Weights of a small GPT-style language model, trained from scratch on English Wikipedia: MLP 1536 squared ReLU, rotary positions.
MLP neurons of a small language model. Each row is named by its layer, matrix (up: input weights; down: output weights) and neuron, and shows model dimensions 32-287. Each number is 500 + 40 x the weight over its row's rms, rounded and kept within 0 to 999. Numbers have three digits each.
After each neuron's rows, "fires after" lists the tokens most often just before its 100 highest values on Wikipedia text that the model never trained on; "fires before" lists the tokens most often just after its 100 highest values on Wikipedia text that the model never trained on.

L6.up984:522521460457498440499493435506473441515573475488463503476471421462456506513539563491515495551483556520532520460515531513534487545584518513530539541504533539513533488417466509439528471550532524482518511495417520401498516469522509454485450530506517469438511495508493540428490548530534493470539514541441448476507487422460476494433508536501533539570474460524499506530592462508524501513488520442527455453498469458470517530484465511512419436503492476495532527493553582555489432573529488499502530423427494497519451536478560454473496544440465470479514500502513519484528556467487546474543417475470535489481497508562463521458520442510471472444521476497526553544532527549593483489490556521505534466522495501491480536456560472565524476422519499567533462535531452495465508486550441
L6.down984:439495470489521488504538508564508541463484480464481525522587516552519539516534506524440564434525431521493598509454486484513576464531436517490532562525466404535489540431514447491462553432472535429509466558396497441470514442500441514538533501545491507444471454475498507574547480506483506477477555501523461502505494535496539530502498487477482517581453492440522504465504590499473463469454470554428562507499480507433482580491494577500465516396551512481547494445465510499589522470521505542509489395499467470504478443480512534515458454508516532491444547492551560429504479461495475546472489480489499473511518547435483461541524501510456495461534474507493516475471422532505558506554462541458457513482467412500542561458502533479502519451502476516464517444507494549521476519486514
fires after: "1", "3", " | ", "2", "7", "4"
fires before: "1", "0", " | ", "2", "5"

L6.up754:479478631481498442473525453530477455501494457570550471490426573403474508462484503460531607537511481422447455504504450462472519499536516540469438514452489471482561631457524456449581474550505606558468464518465473548443554532517463527451538562493509588498472529555504514506500555563523574482501518541471442477475516498407518485457524594421450507502514507457527546543522497575493561477555567540486501548518516527490464478489495520455469515426454454431535578546509521554525492513527480533522528540500496475509485530524556480512532501489501474562492487569499542527479473567481450532483550502507518485513480506562557497392524461482513521437451455513510493523488444490458454508488435507468493534534491451507473431535482430503549484513457560504449489484487465522538512495483525
L6.down754:518567429524551518489553478518483506505534439504573449473486496548544485524490494519474506502493513503516528508529474504536532468486509564549437504463508478551488513488460501533492495501528545536514476533478440457449517562499487514568529533555527440509540537491502518411507516517504481513449410539539464510482523509506446484480502510512488477431490499494537476456486504496467579481480547570522580522453464482508465430511455543502514405447435536511481422477535521519543544474567505459525543498487433476489516462485495500451457559507537488531495526483493528442561467500519454545504509454533519502457458545415538518462539603524421546473507455474578495474532509449396476444563512490448562460495564514509431469415502542472616443490429477495517464513491493499561502440425535
fires after: "4", "3", ",", "2", "5", "18"
fires before: " | ", ".", ",", " |"

L3.up1079:511506537393491506534499429493481493549457527563561516490481545508440489491559499506465514524515531494469511560487630489545502444575494536524520469496484497499495483534585431521524485558437514478562499473504489436526512407527469530524533466490503546552497499471464472540366513466442526547525538459494465435434472467446436527449512457436569476463510443496534490570519465478431543472457550494515529476549469451521522485498493441528526509423540480438551374524455521474481516482504519519456506530521456571481546539572526537478456525518464504485488467484552453520490545397469531469493520523512476488507469522559435510563475416405456569511532516549482526512556495514532570452565570469469454528520498528543489510558484490474535485556497516505476488589498545425512481487514509
L3.down1079:436506493503534548466491467386494499477489523500526567527526569515533488478482531552465527528487461492483529517536489571485508538502542496496472550539522498497443556494495533513451584525522498603466453492484534475480470497520511504534520550505503490485524469521488452553532517446487528495511381530445509513467457436551490483760449508512485490555500498534486479465529531541497533483534464495457506549445405482465443433498545541564556561457501515507502576476551531458510540559462504536455475552374471457471555492436510498457478547506465444519486570504450511525408499502473568527483433466497488512481516524491361450479523498513505529465461476579490480467509530569466514541518489461476466456450500573480516506501541537542506503468457494537510508505506469543462481517501499
fires after: "| ", "\n", "\n\n"
fires before: " | ", " |", " | March ", " | MF", " | FW", " | DF"

L3.up1404:464557526483453552510562469428593483564531521580530531453376566483452518467520431535450528502524576509519526520449524497479493460578412465573470514469387460558486473486525521463558475524545482510499455468492507520484453448483538585540470530494485543522461513497472559544466492473557537552446507472447490494547497484484481525447472496538500519543399558535533499504436518515532428516448450541463497490547510423512440459511560468513493500459534506473480468514553488515473529503521497556480491603512546481530569492560542483473457498552492486462550432520497500468539471532486500505540481555505456510496503517516522512540537483467472510494461479510517513484546456479504484487523538534491508522541422476599457480531521474486549484556449558511372385551462499514476600510511560
L3.down1404:499524524515485502455426492568518473504548608456605537481437518576483517481593531449468478513553479468469512486508488513463521411511564485556491450495538459513536513502559472495459514498512569455529540514529511493464472517447493462546470544489542493496450465502444503525507469498523463523489573528500545482451460529459490499544465463534534507523486472476510506469537488527461528510501484526441565527455476464486576514493526363494524517504558497520489451535441476476482523482481499505518522522489487531519539536452577357478377503455497452466491470521407533542563513487515545509467511465466463477439482406542511477466523511466458534489426434451542447493467569488509467424441576500466473484549483480461512486499549486566541418527535497445518490438539517499501456521430486
fires after: "| ", "–", "\n", "-", " | March "
fires before: " | ", " |", " | March ", "-"

L2.up9:513556496544552491570490466501478442453531480518543559514499490440471518458428536587466569528478511560558495567518459421499435488478503495576497462485539534456515511521532464443484458543463509543486480517555538448536477459482528471475461501497428494456498502472487545443499520564530585531494464558493423559520452482455567469506485509530538494528483519516486478595487486498498516443518558458477481503463525548537449498430444501537476485423400488460479567572546435509491461538537568562421486551509529490492465529559551487480481505517467546502512493526569634491462477445473482519476470500485516468452479509513483516511463439459439459466461558473486496485549537531610433537546574584522521384450547557486468506519451461441485461517482438504554537518476434484469526528456468
L2.down9:538460514518500507476468523449459558510473483508490500492598535566480542509531470542517473489618462460475541500448514538533533543558540420517545484450528514543494543465540515390532461429538442465454530464486515503532478455538520557520512510576502505529466476491496547547510502511466486482505515458502491476539515581488490458555519482447528507472503500436486473532462525507445504552493516558507463497536528465548526512542514445493545457548519543491532515496534468485500521517483472499478487528453444484527512438509499573443534546573447436572512507439431430510565537523535519499371507494387513495436623447487463500499526556531534451517556474472501553536486516460474537449423453503531431519517541413471536585471550476434453543510480585493445493474481496462514512478440498
fires after: "0", "1"
fires before: "0", "1", "2"

L3.up699:464469499496467603485553411475537421499510563518483536483433542557563510520522461530422491502446553566477460486479505485597462571556443415574504481505532465419516522475471530525554466573511491541489498479543482495577481488514496524485448508429554518390575485424472505498480495606500508444515540545491455507518427458452477421450427542537547490527499425492493468590526466441534476496480502468489445461530525484500526493464505510500490530459490479542489392448520524537510576574534514531513565512486543525513554533513476491463479494529514550512461553565529526464492475511511491542470572500504486543490445481515432476524470418446420547506509416515523521513574526508553508495536511552545472438501500535480504498532528511519527493560495487489549487561461565440471488529431438
L3.down699:487504558533507459579530546489422570491446514500513506510560520491496518435498532427522561512569471514433533511496441510482481432480525524546483494541486540599496467513489557405435534411483463460512540637474521511429563479506530501472545443549457455543434490496504498537524575474494514528506468461486553517531520504551514539453587472468517550519364558534487566483423453562523447498563474477462553503455497525471438579507489497456509500469504528423538505492531486497516522440528529476495462476501483505470447418532519484564567495507478471547509571471468497548459512511534521499449473543480554441520480526530509553500502534545571481422458553488475448451497510464478504513509485482432517468441532430493545488534474461453501565469525521468486527565521465577533499461551558
fires after: "–", "0", "2", "3", " ", "| "
fires before: " | ", " |", "0", "–", "1", "2"

L3.up858:505515535512451529481548529479488428546501432541468507452472552450481494447500470481572544574475504510492582592539478443572477495545483485459440508506489502511538523485470527474525444501511533585484498518501441495501566504493482487483434557468554543499473533536479515484477556540532578527446453534510510497448511554482446488478453535586473545561456513517478579463489512535474484483526533500556543551504444472507390499570489456419513489511521493495432509480545510564594535488501465595508488582513450559542480509512508473499480497535461449557514490545517552525498481515461455406489592504525486485480472444510572495496464473545505444468517504456540505537507471473456505585545482573456547531576560481504474411468500452445536525506545556504460454511438514496500477522542523
L3.down858:507513512528472523469503463499601535495522463448487449471506535512506482500471476487502441443503466548497493462506507474500460542407557496482520481574469403524456538540460444492518464492496489517434566490475529477512487531534544511509464509442573502490508578422467506531574538443454463507506498460503553565481574546506575487528548501435520501492439493485451567537483499492451501491553461541533517523490539531532432515518467452511544413405440533547518542510526508448515569514546501490523476484566473431417525455374504540408469472514475502456518526569463500459491535521493516588485465410482553570618523495480479562524516504564507474454520544520549428476444526448460522504499481489486485473583562484465570528498513498492459529498532550542501500468531487494531525537472499
fires after: ",", "4", "T", "3", "6", "0"
fires before: " | ", " |", "°N ", "\n"

L2.up741:483522575456447490486536525544529562516498483552442437537452527529493481522417491505588527537525442494462542435526473472543548523474514456430416533527520491537518520465512508474497478591457552549512512587451441501530505536555453458574452544589525555562495522468480532555569547500513586480437541488553518516479432525455490502441468502499427493440503450597563535516439521485550522508542511488525487489480529454475493495528452500473500518507505452489567543504504504561511532438475560510488458570486468569481468529505573494529490500505503515535521506496461480467494420555573435492548545494503439471541439521516526556498487484514522477524464547482537536542509423539445478567465473550549446463564499432483490474491458443476531523537590550517452450505390578537624474430537540
L2.down741:481515519589454555468467455541419484536504465491571519521491525560434514516446485454458393618506498483541530540489471520401460480532520481526467491489494463488479415518471509504556517568579547545446524471469498495478573516452470499453507541445486530431535517484517490506484556539539477535425495463433440503456513540537474492503533447517488435525482466468515492462534478547433498398549473460454537537498489542412501488551569476603521491498501470530481491493454455450507523492526448486470517525516458499463493485483435471510537542515422516525543565499479426557556489463496536536470506493481541453481432517464564563499564550456470550521532493443539485480516561459489530482474530474445544509526527495471442511506550566512559452557474463515476523429536506522458417495483425
fires after: ".", ",", "1", "0", "6", "4"
fires before: " | ", "% | ", "%", "\n", ".", "°N "

L3.up151:498524513485540494469556431439485531594436475570531478504493477492509510484546450483506531540490441567490529598394481530515461476465532569504414498470491520496506469489574520513528481493534504445513448535522525475456410458451475509483499479446486523540545498560498560448447522516502509575564515470492492601477494435467522570507532527486508480526471528490522468435482440507524518487471426462516552520500528513510491528523554545492503505457456437542425521493492510520452532543502483465392507544536523447525495452565489564480531443456483494530524500464443513519512457517501479468505520563495521465506502523542554487473502488442458575510450454535507485537519478477478508498379479558565484528455409514621468490526507525463468457499594549473510460505450523473521521482514557
L3.down151:467529480512526498447462492548505516456491474437483545541513539561537429417459456520478484517504466545509490538612513457529546455523462491539531532500446518516529549537448463417540486512526500496467472482481486486483461479454518559526528525499493498495428407512524547551585496472462475539488522462417510452501498568508526490557387500561461539444495456508496528533507506491511467532516507506452542466456518471476512490551463422547516469492438561494507475482498481502488575516565506558484513485545543505500525478421452511467489461480490567526518468571471506484503517549488476457514529448576550463511523454458426517461499483561542492515449485474462511471559490539485481483414510485467541466451564575472523477485496448455442527539473469484459507455475486513514453548528480
fires after: "5", "1", "2", "4", "3", "6"
fires before: " | \"", " | \"S", " |", " | U"

L2.up1227:547418523535524537514493391514570471556489469558512521566406489554540511475474515539489493487439505471474526542558572503536507513559512441534479450506515517535494415485492502523495485531547440531477507485622509489497515512554516524400574526509528506520464539508526522451490562532496523520505526495451405445521508438476511478539488463426505495451519486465542515568512543488582538498526415459452535527501442527472514467448496475523525483571427479494495498511493517481514502544523464385475515534458502508551527478532430467457443515514495448525504541476525519559515465475469490490499483546547486502507454484521479406423503453469488413485450423544435486482484511512472488511478549525494470415457485575485503511480582463538522476524533478605475506550476567506522525471501483
L2.down1227:509505502506540492565540529446429537499469556455548528461486470488514502485423508457559528543444518505472482462433430487482479544474448460463531464484519501498408518459433518597483576549532503481497535515423483490503466465525611504473504516540479406464535517546502536472535520452453531598522399451494545523579463468547488521621481525551448515473539511481474537510487436534461561483471544485513491514476490557480454417516475448509507535532539517521489536518434521447496484503418483429475562451492469481467466492483565503513585501555435518506499520511515470444559504530468451520442496483631483436508497516481463523469549508482470478550470560450502485511503502443526496543528512534547491519493481479512506530458504518504435501444571430423524492535526506508438432546492511
fires after: " | ", "| ", " G", "s"
fires before: " | ", " |", "oy", " | +", "300"

L3.up1084:555488496490516528504570425453520528516475575525543546477489487465491548378535440490473573450474548497514502535498521543562536475524426506549564485535402448512428538451538462532534522600505553504520557418515556495555571402516397530467538513530550545505519512502514456535541580550504493504448511502469411523454464506467480541482416468502485461507583528521435433544494479466516508434497515476503497496486429540510424523489486467492526420544455510482465486462491488469516474513574503492472470589480455536528531498470471474532546537503449537496582579497514498504490495445478470400463475580476485523466452550453475548463506470543471480483538478482524552569553502548517551478468475537544483470507515467533510532464508442453551444570489468536514483535515539488568509466508531
L3.down1084:452531516492492487504559429492477424481499529476437488532467475542530432565522468516492429505438499598440513483507514561510501465507538458516462483418541503547543484489456466492532493485534508478528485518423532524479513553501466471456550489482477549533522488515487500470508520493551452515453450489483489529507466454498522575487471463548603453450527464528531490485433443480529529515536589507479527478528503502502524505526491379499474521423542478496520484487446436463524535518504509478554445506523526451420402521527444536496498557534464476525466572480514505577501476460481511525553481529538495540532448476434440406570567471540488481504494554649470399572431529485568501448521598517534549507482491465497469561552501555526499522475481462530527531468484491541481488453530483
fires after: " | ", "; ", " | +", "| ", "7", "."
fires before: " | ", "; ", "6", "0"